From a checkpoint of a small transformer trained on Wikipedia.
Architecture: RMSNorm before each block, no biases in attention or MLP.
MLP neurons of a small language model. Each row is named by its layer, matrix (gate and up: input weights) and neuron, and shows model dimensions 32-223. Each number is 500 + 50 x the weight over its row's rms, rounded and kept within 0 to 999. Numbers have three digits each. A neuron's up and down rows have the sign that makes its largest values positive.
After each neuron's rows, "fires after" lists the tokens most often just before its 100 highest values on Wikipedia text that the model never trained on.

L4.gate969:467465533434568525466496459531524536502526451464399486613440485537499498424536475580500579504611505482448458531494401502440480573524449507535456494491488555509472495451424530544530389554465495426510486521548629492414473558436462499495385571435525554535401508479501554547502521495481499497461514467526505413517518454506470521512395478470457491521509532410418468501506416497554490508553598523504481428473585509536534473411480512471532525457529555482615513547472470478522439448589419563468479555542428466515459508530584531486436446440629433495485444542456506504530419559483524600
L4.up969:482414626453380524453562470539520489451501432600533523586527501533450493446439452486434517477537460561572531531493494461437505455492564495480447550567561552451474516473516447462481530507506432577484471366526562485524534487501427462491497598525545525537445455436461457552499507490492544490453525533554464499532526519477594390552476478595572487581431417518462554482482445489552547402554480535501576521470536464430554480550595532537570463426478515473528479494549418545447513489350456573465572537512466511453540448531486484519445455529550515426454558525477519442579592563526472495
fires after: " in", " In", "In"

L5.gate1031:508531562564538524551471445499539546525518506521504486519550495434459501425505540517556502591498530414500480452467471474538395458506415555519490481421476525529577517547503533497518533415417503414531553582459497542476450476559456522537548618408529487486548545473542563493476513541508473474625452445442439467439551552544467514471500461518481611416432505517484506455496460612522588439609457382506506571467368487449457422534480486492521497511569461432457537479605454537525526498506491416472452576668447479434484518523508546569518493535470494431508488488366537499576533439491498539
L5.up1031:505435549530579532580512474493536451508499534504512520501531562510446466493488552555552418609475595486537506429516570538551424529514500526478436520445487567531470496501461497503501458480429477439507525566430466353481483447546463561565486603429546482524487497501505559518481506548499471482587472462439490436413516459525505432450491522496476611423467465527529519518478427548462514432627494406537513591461428434429500404531485488535541500564551527485474572444572463544464526537489466522491439550624492479478484492528488565512519485629503458457502435530449506518565515518422444607
fires after: "\n\n"

L5.gate397:488448535466479513524429457445498406468490503439560531540476526463502562474485483449463429580558436485489474489546434380457468573474513535426475454491402540506470447536457502504501472456521588568575486513475420511517617521465476500524437510487520527522474458458529566572499500496514448487507517519527500452387578512508470409466455531516469549528471522438587430549427470441518562552549543607463412461447490526567490591444519508594457509423566439485462529557494463546500460478539547460462470495541516487514480510469494412570539362467424435532558465424514495556505517473432489496
L5.up397:539448497608591488463479414483529424474524478460487424406547486604477570454472574519487456572504480477452418452476543466521491485453518478512422564549564405533527490586540611500569510487380498543477575450504385503523582490530479498438529509422525492516504556494558552555477431507448462556513559438569481520476457551549569434410437564461532583411471483506517444478553564481525510472587560525532455466494483429485520555494524520479603451502506503518425464547534580509515508536559549386499522488485516542486605556482383500456596465558515478553510409568507481413524497532479459525
fires after: "\n\n"

L5.gate538:442465542475521518472439476546488554574552498621473471477458574414515452488530575487450480612515485433383455479530595504482470516501487517444502476585570507503498459534443554394445425523423522506487526436523440486543430525476426552482519547540551521535436566523458530610483456616533436507438495447488578491482495434505447488507544502606480517607469542413395486496492535441505499450492487538557531549493437491545494535545615515508554528493506404398510476480549435564438518547502525484586509485476530397519550412461473419432558450524512499486452410473506456469599562481399592441
L5.up538:532456479468500510476495534529422518445543482492543473500487508429502531522496514520504513579518541480518539438516459486561530604507546523592406506575539483452565595479463471517491596441494525568518410533489533503487400531510533520494480500604495548460540495482492527575521537572447418566544444480541422510547540397535485463488487465589456529578490426483489514563390457511554601431407515427451687579557509554383456459534534576563474487515518514449425485467428447532628569496482557473522426508495437548513489563496460548462539524460441529431496487551553499429462503482386476480
fires after: "\n\n"

L5.gate685:432555466539560500573431487525487505466523488493551513512496459554549587504525509507493525484526475486496500539588429421413454550387626466476493506465484529613528508579448521503453522494521526508506536536487562478492506488441449576451530499605560542481494443568438428588490613558488559412608447465486525524509547469448476565438375489545545531518470622551531529541507472544419530488502496522538351547462550498514507510526527496470482485548527485440541435508521610497540593519491482528526575566453515436404450584494467434552531541555568520532481496442466536467564432458413466531
L5.up685:442496492581519431553453457474530484453590519528424497516551379509524426517532525406401484503420544473573534509504376460430518438487506509397537545442448659470510452562556475483502495494544457450463518518573583491571541585512465496448440484549570501503566420508560525522496520466586479471601433449506465531438475596560459536458450466446520498534537581558566491536456479454505551539555434515446382591528435462542502534529458512429518470499495434476541450544514497539594445501557571492464514526433496493500505489482495473504518488591434468494525509490571459535612535490551523499
fires after: "\n\n", "\n"

L5.gate2:531439504430540456577411466499558495565512465543536465443483453536496521532472517485578487550514546469538503466369463452467453621477479513494431535478466501543582494513364522417596599465394547538484567422510523466522417499527442583460442479505524491551442476440584529506471456458476508493565489555511517497396578517394454478455506489506490542473548590495583427492567520408455471425568499383476524548456541519536526531484407534463564496521416490516499458497516461534541489478376450469488494486573502536515512428539461557529553560448465464363499495458506409573601488500501505552
L5.up2:465431555520512491509471498431414521417490433532471603480567488531544559439483534469541461571480534433510477436508566456450432516493499597472471414533465549493497647612534472454491543381501465402498587523523500457518572471484517479534533539530476584443527476504561489477441506536516541558465432429540413479484471366547645515468457561466501532544484497523486390474422449507531533559541523536460528521514463467520485461543529461507499621552527489385433533409475536411499428470524456544549516480537462484494525474488425485571487572449463524474546431510391507525467602461491451595
fires after: "\n\n"

L5.gate242:498456454527506523487547498600557511524524482513563516475529514543520508472507600424450459574493529498546495442378482465497457514556479544444407601485506474559535509517385518530470502509443545474440403515456498454468692452518564674443445495392550509475567551519525487548464511492516505517547548538522498436468412517452453375490480532530476473494510593552494524467486572407459445511511541483637443521407464471491565476551463498531479459563572498486520503566506465575477471520503557480464524541464494557526539426501425519515483581558473470503452550540514454589469517522470570540
L5.up242:423475506505534523520508414534513573450545479456484481394531526386485599377520478508472440508446441514450468405478486469503489511556545592519501528521461446508620430536482545530569406515394544568442547494448590448501535491540441519532458462514422478430546479561547471510520462490497548550489391493561475521486467530541560473460397496425521498571458506544521541511492585577555585440484500486510515525415446442489521415478516492419459480501406538451409572454461415492521481476436540368419472394472516514447508552472530544404463473533483462580447507506489536423568477616492411542
fires after: "\n\n"

L5.gate228:513449467487495437455490446638488529384517554551512381526517454533487549510507534498493530458535498473424555615451462450362494453573513546412514429468447426496471548473479525475463548515540432484494518487516547483497554492401559554510529601537415535573486413508495551559504503516414518595462542524456536485528470510475436471481597508511558495490401592551415486522398507579528469529459527484444471434605450490590459480492431465570504530463465534473563462566562558483529552502523522519516467538578474540469465548506521410465515404510508469528519593462463471482508485553493592492
L5.up228:598547448587512528482534714650416433470515472528495452491590487507446556496584485508488527467488484457548468482499510538474516547564447441566520567482549544512534476540480490513516438533494424493461478501544526528455582574499529430549504559430561535484463455519473431512523483517533564522441531500448514545502472499589484594466527407564537522518455571503450471503485537479500531439536555431448441452405635406407506537359531541492473426474570516419518485505456494512490439456509407498447560587546461492477448489508405521562505409468521572466501440519483523500482618454400440508
fires after: " the", ".", "-", "year", " |"

L5.gate1204:439484452506439555565494523544480562489467440513479472469467629563512529480550433506508508536465499473525469474460518572559489461608428527516487578497515524436540497437414546461510469514417420481463435483512489481434463437522514570536491546468584506484551465530528541475514520463537490553510500414514449528504495417495503424468398537536515492513585516538419507512506555522536524399552412403489488495517580468490446517505483521556528426427567475547574459508493585498507469504480582524457455491583549514428473597646515512625535491441452431501458508502472611444510488498512446513
L5.up1204:522490501482561501530525539476458418525477497508518495475493462499470512474471471500509575539434473464527453498564661447553460569528451527504422513437492521510521509450469492517525520503480486466554436597545501468492439554472533492440493654417510489511491521456498524548394505551530547556386348460411548555540490517527550487420466492544503519494445524485467503445453589593537596378531466437453537517458462473424369486557470401529492468476607476439494533514476502502533497437479554419556517502481463469434499477534420519531509564523485410564561586504523553629562523531451454521
fires after: "\n\n"

L4.gate1067:438510541663490440572433480551432570492480597493452529550614396518528484500495509493563519438471506512502413442461515505573521511476487479505520471487520499517524495527450474438389366390483491554553441474499454445490586517532484509468557407556597517576485565502508602520534485477511613384518435502480456422591566550528540484553533509580494494477456544501527509502543515479441531505488493386516544574509524482478498539495553450529477559495457454551509550578488543485556481538507539442600558494558449486485457426455554527496515489512528457570466484512494432550518417527487476520
L4.up1067:558470554497447489417467633523512540584508568505502546513574522443503541463517429559529584437422587471352470438558477474488469497470518562519473446593497503513443530472474437468431515519575387506538452484417455516476506512538432465480430476392421518556537607493393448477498554467407429487476537529365581540468471512508508487473460424563532485484511509552444459512510576496559423540472442427419558524461527472475504510466562502487478426553520452458473511585460581461483457489423506475540596507483459477489551477564501537449507448546494503489542511501477417463499541534554476548
fires after: " |", "  ", "|"

L5.gate851:487410478564504485539552530480450498534496487511435494391491429515459521567594486464465507517538464525520429505531541505488509530494417468391499512475414473481392493501519606513517587435489455468448483523510442375501559517516462578533485544480481497539527455502536457460455469541536470605473515504564581421528606514498462475501492448449506555415490463446523479538538456602533414562405462558477520489587613592444414461539404500469505450585564525468468496487441468564508496474584556552573454475526408462522547538521482563533462545489506510536530508491479435408508461553453431504
L5.up851:426490523536452523471450510447561509561533500511440491530552492512507551576496599470511532542572443462406499517492519542400471508452442496442439509512512483509519407507481482416652543548456485519517496483501472511477528428578542498583498422514512483472461637571509534506565465440471534507472428560489422567523483513499381491436447489460551496484481496555518430536548559586428429531488536510490555440489473518425555449519462536611473510553636544512517465537491439535529575417550562568609406528515496535532481471517466568447484568496510508546466524610500448530549484485538540515
fires after: " |", "|"

L5.gate83:492500456487513560480540483481433588460422487497489447541480469406539535512603436371479480523483567499412453480457418536601466468539397554514496467495510407509470407542488473479514534585449430455557498513421450469532525546503538471481553505433463527485509508457469572465502499519497581486459428536565521438552482546455548452542464474523520419412521434533520429460558543556680495454537452520541432544503453583400420488420549495510511492559583564493467440498508603576457541467583518540549466474464473466502473526535508550542568446443505529637533522481476527483493529613385547557
L5.up83:525418411497528595504508466472508509478571399500520526456478424512556535497518554503497512530491580428499516481526397521462417489499528460465552457522571458494428492493481487466520504476469460454537564533490454427442566476470508521516503524573473495472461452510488423498492527480564593546418462529459454505485542510502389498452490502521372465495538456441447532452475548555567467534554496497526544572500568587580583539445503489464480505540518509499474335521495471554460513414571512386513507520606501452516448572560511532528523413477454537558535578479509525504436584573536430522
fires after: " |", "|", " 2"

L4.gate751:492523467520553485505493396390577502494546445471518509527520518556507434404515537524422551469418468472389524477402489576460498474444510528518524514477585600503426531570449525539465540562511425446471484545536448490427512523531551507523560539376493502536473531646502504546504537588520524531422449518479556459461486441490486482535494420526523546452481446523471394572533504521492561542537422530519499517480398479552484527586536551414490504546457535519581486446461554527536609492540553547532539527530497528502487484527500453527485479542484458494512558410522544538541515486546523531
L4.up751:428540554493523553498576567389466460513565419562519494522449510520480583473560454553483443582425492462551511517445465524476518414442530487489494463574496619481466404513453495551518514502465535463498479347509484532436421467522486520551506476584428515487492498621489492473524462522444511512445455443545547475389441429489522503479485458462542580471509557385471496575503467531393510498572486508490525477512475487442451532560500532533534402542452521446658478522585536460503460505479485458471487481457410477511458587582457513520546394468446522539552453407525455532517604491536525469
fires after: "\n\n", " te", "ara", "-"

L5.gate220:466527524485457530473450550505542517576474465539456408537456457503594454585435454593516448481454536539491443613571515492506474437584522459521553485496530535538650434489393459500537536571444545414488488508563503512554517568472570621428445450583510524482506551521525462473476497549631531520456466598518463419517466556437484479452509451564489483527506493492386434537517622535468554494454514456409498501445490434421518440534487515457474503457493497481497424491552521539606444442530510478457509523516415505430542552574520592443526487573525462575505455410547498559551571542564501471
L5.up220:430436472566478560460577480508504527438553475571440552445507440528508399461402483517408474451424559471503447612496484499384434504524552507494558515509471523501497491517450453512526412571517592411501471433508512481517483557406467499496591453529554498520438483488511497496538511557533473486486430576549534524559465467493495559523560469572487568474578566507477460500580451526451512473547445481426469410503502444487429465524579552467430465512584503472476597341522629556561557534563601502450493511474576549454519564517488533458473424476509404518552433482436576533540445476554474467
fires after: "=", "s", " ="

L5.gate138:533492535503536521475519514442485502551499502487556516517583504517515469441490508526529504620551588520497539521595461491477453542507520528491488478439493502556631444510425475503509502509485525476524560537391552590516511423519478581452480580463521499523414530400481522504485541560460556486485499439421488458398573514533586510486491509552451507494536495500554405459519421543551507412552475411563422600451433557425483429547511533519511520511488431491460564433499550524511422473547442494445496467500528454399483517486458457436592526601480467498471504510476497537559614544486548564
L5.up138:521466455583464587458503474481475554484577420527462509435447526507520512467559528479414453540519581479503492471470492431469440481474483604496507474390427575493506475556502508462546448361434542444445445535437587451523546508554417546526553520480573506461542531454541504461442471487523421486558483531460470493469522500522477531483504540561486610417504557495526521466505441478526589416588406447473469597461447359467552493533500559479491464508589484508463441494500525540522495456581558445466436493653499489516491516596517503524530463497465447537503519494408569520509514497496479478
fires after: "\n\n"

L4.gate1061:443517571584429427527486523557471495535540526554443514511616560560535462480424487503635586507453609554484512486473591475521497553553541451525450526457497465495532531476535501470470394508542506464581624474520536491555510504489586520566505454517461560453472498426490473482530455363461475502452518547439450472554442434475470474490532483563488498485616519548549467458485439456487515440423435351521584568473431535519536455420450568500533550594472479549440534489588488648616542532505518435480502522474492538444540474471428590588529451546545419478438465549529470464485534509482435512
L4.up1061:502507513465494483514474513459489461494575477506477603434520497534508404428469527533528418491491500502523491473599527421457517605554412478411485490533495456525574502537459563517407499555563539496615533453584466532539425464532515443462430587418541542469446602491491481552461535494415540415490466527530531544559424494453462479471471436445507460568528544517584496435581480516500459551481456530558515618474605467469541522605487570450486583497529490514447467458535448481519503477479502514495461537530440555500494606542447550449482391393533536516546481527532563478481480559504535564
fires after: " |", " Z", ":"

L4.gate209:500478624469532573585523478458540468428551504468530473472526537450516419495503506506546560508525539379527405388429562510495470452493479526507468531526511527539665505566477531571453498442468427484587547569476488529439483549501492472465502517465454502578568488504522543489595470542494501450533454485431363434400429487530470523481543583636509553462505592539470531476558513511491568533592409412478630504476495445381520436558534455508532481538575450473425501507580464527496483406479558522509548530573483497482549491473483532508482489539453474451595510416438529480577541471480464515
L4.up209:500484512595505546513513555439462481501444548538484514433628455457447464463575571522474471592509532501544486507462476606404421456547519571424459527441438563451486516546486477506497379460456565420460558572460480386441512534536421514497488596429485536504481546462604542470517459538419434441543499540437416570497515486541520533414461504614481567479544499504446525515462478450473554496570538442480541532426505484483469492470552412534463439544537558360478456510528517580546505516474491526485446584646513458475548483501515461471509482586462457493502458510372603548474525464476509582
fires after: "\n\n"

L4.gate469:470422507458455410426473515438533349477510376496499422528549568473536535523497477484483488483558448457559549511523581406471561466507521519502542484479529442460499578514489440480508454457554494534474488555515432477511514487487470420453511558539450495587558451497515487478450503453373551508535487470479558510466502557580474447515482506464587427492564538514520519570455563557484540490497513488448449455511504486586428461492407530568479495563580538443424547559524555544465428496503556460565473383478543462484504468479414515565552505581554464551514601381483450498529458469439604507
L4.up469:573435477549492522555514412489547566555585556526488424511524458582550436487503601402426523473451521501577538369520415476480475528557485524611663503485410470479582508494489564500432443540486448463434516500478512481516472488482531399520467557562465526516606534504412429477539518521586454477602480422493511548524488591511431527536460503635452494479515462475449498583470464539463553448423463458499428446529488505495394604544486438390450454471483455471442444433551451516461560461419443595500473460533440455497487509458494524531473565461494456510494450456543532476487423523476524538
fires after: " |", "0", ".", "1", " L"

L5.gate673:603512490479444519515485510483539460469504543509528501612448432551539544545518472515448476526557551494426428534489532528481494564385579460370566524451465517467489528572464428518475488508527468510442513581540493478576533521506560505435535538500536544564545490468424491436528479505540537466463479571476538565593554511471513451461441459474453517419564471554514519542445428475468433530474517464527419442460602511478553500469520485440478486529475498547470452482510477507510557487435502462420485478535512445550544342488600517561536470519509422505510471521466457526512401666576486490
L5.up673:493559578542469435412440533481483468454494516525491460536503474524471452501458513433491462462527582572523476497542505468443453490515544467536532585524526495536505556519507506506434497513528459562542534588524499564464483573447452481605468478481467534493556561465489550416495439602465478575562414489481466578580559434479498567562430539502451462523480407525557550481391469541455557499491521509553491546532523503542519474475456415365592584524506506476519458487449445498512553523569548624477449377471500564479489594432491424638513461526506508439510531511520547476465464529528477587
fires after: "\n", ")", "'", " m", "field", "  "

L5.gate971:469509547530503532472617591558486502468451472491499530521584489526584498522545579576497475479450519516480446426576392466557479522425533492466515569503508464478546501592407399476477486556464461441507544494483536491522527568547498497404502534434447507505515494354548500494452481513498508539457473631495578536506484526562457458553517460584455394515505431548445503557472515524527511545438505540587579590541467519455522499542509527473459500583514501456584533383528463556553461481592474598646482538528439424545484462554427425467456496461442411457434508453528508523548527476474497463
L5.up971:514402499432450540464410543426596425517516373463482424495438472498519581613551554458552471549509536549408462543477560504583465443511481510509519502553523405500457505563490394571523423456518473482523517519526461540564506417555523558478499563494430457484506487532465520489397577592534575539435449487481425564475497511460526514548434493532549469470465438507468476550488540523409441551426518581423546581552567496435472466476501535487541560499516546494589533477522502552499493391542607445574496523514551514536547547487407539475400388516544510533508562452567513490532576494431492543
fires after: " |", "|", "  ", "-"

L5.gate695:479533445558551482541521504505514479494549511516527510555510524577426534518490449483533446463466532516514418615507498416413422489400535499442391519524555498462547560497508524526464445488424591488476482440534575482551468452564460518426492516448455389575501559464556409505478505559579465442491553441469472515509515461531484474492552503448557427389527553538633470486436501553497494530424504464484513537461449513434494410517498500489561444551507538571497492487593471527518410498478543528484501471442426521425481534539488389492489532559573462553438478485511593493510442547527529528
L5.up695:492442498533448561542460495552531522487445498459462437460571510526573524434496458537584477486526507515576392445600445504456464535534556527540481573537473544506591427465519480482530524516465403461391475546531585473533547485428492597502535484460489503464443438588548486494455496515591387444489461426510489591292582493471618527448503479447449412422499503411517562529447519444497443558588497482442573530475536511476552555448546467450488522499489478544501537446542548443631468493515559470450529461479606507497486492572407472544422398533471471506466438464429484526395506504503459460
fires after: "\n\n", "\n"

L5.gate635:463452565512447530524500423372412563516561538523524469519525521570420427501508552490448525484512453481484440538472585439487584563522550534445398460529386441586559360462430559521542510553437534523507512385509505476530496449542452397484476492468553446514469521498474501526545497528476525525414420448534518523526434480483515504454541545489572523428536473496555549494516445513491485556545546528552552512460517534469473467523660469488518422468461484474399464419458488536460605517527535488549504578528413425446535449508511462507578578557455515424428482574523508497590498436530508496
L5.up635:417492480480516518502548440520480443454526460539617510553544458482427532497478488605417504524517485465453509493483497476558402594487454538439487557510512421536524533494533490514524530390548454469523502543520427507502524446564500527497468485439543504441590537564495502531435473584500513598556483452454549538501558534509437450449577525515517635479474516493482399394405476596565472499502469420464486505594460498515599493535482460474544541477523535477465524539466373582502500447536503386527471434476460403490490464505560587363615478575560534487500431507456551459467567536465550536
fires after: "\n\n", " p"

L5.gate1051:530400525464424501472468557425579445593473489554472500458516493471472525512349498575567509489548525527450557596534490546476470541482540513508483583617495457485498471513465520521517557463483484462595566487529452504421518423550517538432524599552564546583447538495496463507495552448533531437544571385443563523410513406477461522427403467536485569550479541495559436496535456535398520532549471480475554529529509582458502433419446491597559485545417535463516500461545524561487342520501538468527448519467464449430542522490505529555555546496457486553447470519446531551558463537440472447
L5.up1051:534437501479603459427548568534526601470562535562469534534468575562547513443493486494510468507479449491555415397496534490510567503479458518511451571488532509494466546554529543593513496497500433410572540589506506490492444404506492513502484592480505603516533563506446450601436497512464507456562462535573521481515483510527442512456471594482434468432587421478489467510481413465458540494542492541500548536505446567406396416461541495500432587437551447518525489539534481403408551455531488513472344500512518577411508537564533441552483497564537491548385610378548534505417581456472523482
fires after: "\n\n"

L5.gate424:432495530537589512535562443491471552507426452494490525476543644578552486506413467568366505520559466483427530485520477444512555476487580472574518521522537510541551469548466445503438512488495503435541568532504525517486489471469552611500472514506469466529535480381495477443598468466491438540583493499424509512427503586467404525591465511490474481565518596515463490520504531532573462550544572585559492463506524518483478515541420518503500485605497431528516546435397557555492515533427570496473516488426557464428542545563475515434492539447589459540489409544489541511502516477497512372
L5.up424:545406501449482513506479500563488481506496488458529430484442526506533441565523500391522492495446476488558473421503521491555485388429461629629493526497432461572476554473523427530476505427539439445526490588516414478468611506439519546524450485503516512526494539576517547514485490576453524473577530485512414557475467460455398538495552561529505499416580523403472606475442564501485483503504568573446502474463569497542475465410485467528469494517491596453422470611502471621588543499529559565405406461538417458511536497543475466567523476379420502544441512494474460468537481535462474520
fires after: ".", " (", " L", " R", "M", " ."

L5.gate789:475567564496480481538493529454422481459430477566550400563557396433516494600473436576431460467475625500489448479499500580549566552554553579417467519571508418475587364531512558506473515449542456389484581497556482503480497514532527438446444402523530517525518519483449529507463476593450498506502544538499462498520446613500477541549489445520545534491435451451497609495457468463460556513513554517386601560400491462548445519565430496469468520587497494526537508585587370535502571530404517457571445460526502470536583472528507463487585523604445451496495621470524513448566446510586584508
L5.up789:431501535505500525488536503485476607441513415481491515543593437543496363495563491415589553535531457519497419467483503454486542495440524452512497531515509526513539562491502555501492497435477429457485538488505493400517453538607372424542485485407418476619457476485466493572519474536521495487549548562521481539497577491508508505487474482542516399541528496540522481489488457562588453450453523527510514530477534567501498487539512564489514413586518514446472542537428522494512507470521431510447523589494505532513478474529599499472466446506518415482481467420484462451405447559495518638
fires after: "-", "|"

L4.gate131:469565528510542483442525517528564500457520518528485466421466505489540527502574495463465500487567524433447557580533464528402475550522471583456621520507453564502584442467487440396440490480470457486563557573475501562482519453526543382438473509539537562639402500513530362535468459597428543504496491461488479502484500427566531522477457444348485486448544543539543509487506497508524505463553475463450520542535479569565559485421517432428506517465553501452519494428460457430512520503474443487530531540505497520448492520501484486476601475478485484495416588426481489492562547510515473508
L4.up131:535511472482489503464496514525464591522490581528484581528585487559477564533464450518436458475582499591448480527517441430453526454428471497432461468508458487554388474517620519471547488543490457533488509565474567448503415571592491432488470564539469526574559460555532429480520489372492579526405554515477479480449516497413428569454556387463572537565459483511560564501493469489573542527542545450381547485563471494529523521441576455611506523510483402519522540570503439504481599465469450533481526553493551501468570367598531482557522517415442419461513472504483542441514495554463462512
fires after: "-", "|", "\n\n", "\n"

L4.gate1155:447420472431471538403532569510487528527546501570521533469483504593551529405484511469459421510431523471519486471506458456554449479488544521467437522502541430462539488490459450559513460508461414545502451497470495510482499425528509571457525499350533398414547545406539477567473541563548512459526554500506464571535445499542456520527403491572455466528573493514462547505479545547530495564491515560443526566504602502492555486532517572539373533501483517514524434539470471532555488479452472629527435455405509382462465407523456507460477502548437532490441485466493521556486555429461545475
L4.up1155:492467524434464466501464370507470543528515546494501518436502496450515530486438478427490437470491501570505476508516534502483412593554471566538508518451499508503393490478470447592540459450623511493481505394390455452510530464412483425454585503430439548391507439380531523488463536584468538456492485533632477501478531497565428482590451504595505512434546431539514524499584508573503479551567530498357489462472462528483468472526555617446442534543584471525499523458551537514511429543571578482487490502533362467517503554505491473498533429525464460535520547425520420600434505480454534543
fires after: "=", " =", " |", ";"

L4.gate338:544512494523459489504506444527422485476514543461478564524488488510535465537562390541496498522477551499448473544418578464604542569479444538514463501484436497450439521486429589474462510449453550494465501643484489430536507471481503588513566470441614508424536565478495482498548471475468514575511532472440527525516588540416538494502445561526439448473470433536527527555495444445546472486447458477520470518596468563524558505436506437535508497516546604488585463572439541461485477500466455567520496606510515504494476418534566542566522483573551463507474558555490539496511528451421519440
L4.up338:420564585483528493496483556364490550471535465471514512632500542550551576531534430433533601528612496548446547477373468482419530512434512480395485521488476472466481584499622531497469583549554452573521518511501591558556552505453447603595531508372447569545508483440507500463526511434509428490494429441471545547504504510487453455518608467486508501522479474554428501517470466486498498414480600390493501473490506505510564513504542505582433522521507543526480513468473445496466577474463612464462489375481449466565497537414491453521555407426512401467414422556491595485539564552554493536
fires after: "\n", "'", "field"

L4.gate277:537519521502475644500472556523500429472433385571491511555475460506559463515533511562491473484494429513479518577516510482547517459504547442491521548361438503568480536396506580526473546481494456589490447615479483503474483618491452577537463613483577474481511452481524476380530540453509612492428590407429427428455476475459479478476475504454516486465539575449561566495524495499534526586510497560495416557388482495570498528568510465554549450446497478517478446523507458525520558551439501498563509555428415516530541523595418476458487466438546410579487529564532534458590425524566460581
L4.up277:558542604472547509500446440542539434444511518499513534555447508461582451472556551520485522576514478516465488504492437524412519424543434610509478559508521502433445550482550493528489476506418504574476534607417592520489508558543504424480536555524509497579559489477615539591505449527574506574530516568474438557534489517444477515451559451546487453585527522481439470603423529463559488470524508490553518524381542612488576487579583528508458528507462572555467479453506540576571591517502417496598518538492492501560440414508493503555466547400494517427491540576476568518476468529448652455
fires after: " In", " in", "In", "\n\n", " From"

L5.gate1091:565448396498551452544458507444422547524441488573497532507490498565525418491417486507396599529501580506500560525512489567465509551422515468498444411504429534540504417472493496560516544391417520474562503619568526451486495540543622447515460439568519533494549477510554554477513512485421527514516509514458610407485429504463492553458482506469584527505486539474535499509516515556542428521519486446476498520485468517517476538485500550501483570469626440484552508521513553552545444427399469513600483466511660507514451441456556455474507498481549556496491523401491503499489483513490443515
L5.up1091:466510584545465528528452464506482530496511420535563489429461529442498488547458473479480586463488483465486488590498544529541392514512489370560482439560501469463548462611516523471458583458444460532430446568502633534487549459535642575416573546497646573423532518510443516493550443451429547501478467537546442397513465498523416541513579446429553479477498530494588496525445455414448487543517500574463500581473475465409483471406510434519468630603484493460505535572488421556609494418488422484465486577581517512505512461523562516542521505494571551430449504489452538427513502449450495532
fires after: "|", "-"

L4.gate308:523571512443488583527599597566481497476559424558522511540427510468469440425491583509449529477518429534544426509507503379494429504444537420461603517417550523479547571504499527528475425526463530527579574585540499540507487512513493486578524537579522598498590543474344536543533347481533501443522502518439529455570545665502477598541466585396504481593523531500428427462498505482541502499508453534535491484499478493432380510545554455516482472540488479504382468427495474484458489459485509501542471497502447551614521545533524445513566432554528472505530484511504498505545486489467392518
L4.up308:364546438483531500500513580453495578526450508445420436525471559496492455478432540439391437476584476452543458504450457427488452454482487533532539527480440579423536501442531499523517474526489602477474481525573399516555499467495459531525519526600496464505468612461526444547508474513496516480458485563535509442649482392389518522514513492486532461540512541521495521482523435528549472489573459437534494459484431456525547420466510531575507460517556490491475569454553443472471565508555536586595468466545629488515460412524503406499469568508542454547502542539577618456461493501459610472
fires after: "'", " During", " on", " in", " In"

L4.gate1167:513513536566554570554457524455530442549583507504555514392537481522457457445510526529517436620496606496533545439465570518490447510522522513538445504466492532467511536495528539486484472472430545401461552603491510477501504504520475524494483587454481544513471503504543515539549476542509535487572491394453450451500569489602481522425472481529515585505464484503507513474540425515491599514680497486496511547494440444516471433564528475546490477514564496492453485518578447481562493494492523471467486499579475498457506508491506502534554501548442496412514465515483481507602559495443488576
L4.up1167:504572564546543545514499546498550492508533502429510496421491460551497528430484598539585542542540573461523482466452525563455474516525490471520559521472484547557550496577477456506465422516467512469512584526442544384476507489589480480489524548472520608558397490505529523558512455548507480410602474409492403466496525513482521545457440558518493507472481571501532550516487508542498586527681488452518547558484464458468514470514580464489431436514547492479466453456552434523522526447463451461427443586621532534498468469471445497461465530505498515431490537421408486499602544442460462571
fires after: "\n\n"